MLP neurons of a small language model. Each row is named by its layer, matrix (up: input weights) and neuron, and shows model dimensions 0-95. Each number is 500 + 25 x the weight over its row's rms, rounded and kept within 0 to 999. Numbers have three digits each.
After each neuron's rows, "fires after" lists the tokens most often just before its 100 highest values on Wikipedia text that the model never trained on.

L4.up72:495464507476512505510483426492479527505511507455527512519515521510497545522490515516485530521532545505475508502491463526483543517561468567481524488505471510476521498527490515508532471498505481497551511463490504487480510475552497517473460516530485495493526519512503476530443493486482518471
fires after: "oun", "es", "M", "ro", "er", "Oc"

L4.up166:476477519526515469505472492515517520492529485508483474514479495491512571550517477498506479493472507452474487514483499497504485523473530494509499506503482499516484475490524489481434506486514551490507493470501465508453503537490525521528499526475480468492483452497476489536500555498539492482
fires after: "Le", "po", "me", "le", "w", "e"

L4.up417:560539488525484470527490487467532486532443480518540500503492526479470474499543534517445484484499523481502517481520464469527502466516498495510452493516478506482470458524492532550497500510478533489532497497563524535481497501529490508473512546456516507494517482538496496487481511483488481529
fires after: ". ", ", ", "The ", "\n\n"

L4.up293:474470485484515533481500512479529508469459483542527524501494540499471516521514541543485505529480526499502507509536527523526485489499517526493530483514494541546493494542491495507493517575519504462488484486513475470468511433469511492495498465494516480507487498454438511476468500554512493481
fires after: "\n\n", "S", "z", "N"

L4.up634:522512498524499520510481499547511545480435512533435514480476507543461536476525507495531499538517455528499522484519537503493460445513485486500463522525497502520501525507519514514501522520528481509515497487473503475486490498510501511456490496463485477493532503470471486517524494531512566468
fires after: "str", "ic", "al", "ul", "uc"

L4.up537:495491442529511518506514507491556482502477482537485538497513539491506522465475519462506500488506479469488558540493459474488509521507479457494492538509454480501521495450461522522488502492542531487486464518510506491506440501481476489478492476504546504519481533492538504537525546491503525486
fires after: "m", "di", "f", "fr", "oc", "ir"

L4.up84:485517496490549482481506481508494474507436475533471520530487484483528460489475556515506506510507489468529506508522483481506496475498461496547485530506526487492511508464509507484508463533474533506522498490506486503440518485473527508500468511514538536509537515480512479422464535492502549508
fires after: ", ", "t", "m", "at", "i", "am"

L4.up239:496514480570497455490471530495495448549483504531526475477528515477488465505526454509479516522453539516523500489493507542493497520494504494455537520523515478477478446461544477497500509489541478513497507512516493481518460540475508488495504530486480536487530446519502512517520517516450515524
fires after: "eb", "oll", "att", "b", "comm", "ad"

L4.up77:537519489493483492503508487526523498547458486505532503487468510494495492520474442485498490480495496511515518544493485523522523474501509465503504495543486514506485518480517469482500493492506517494481460563525510499520490511478529524479496477468491483519501493475475473492534556432524574459
fires after: "si", "ati", "te", "sy", "di"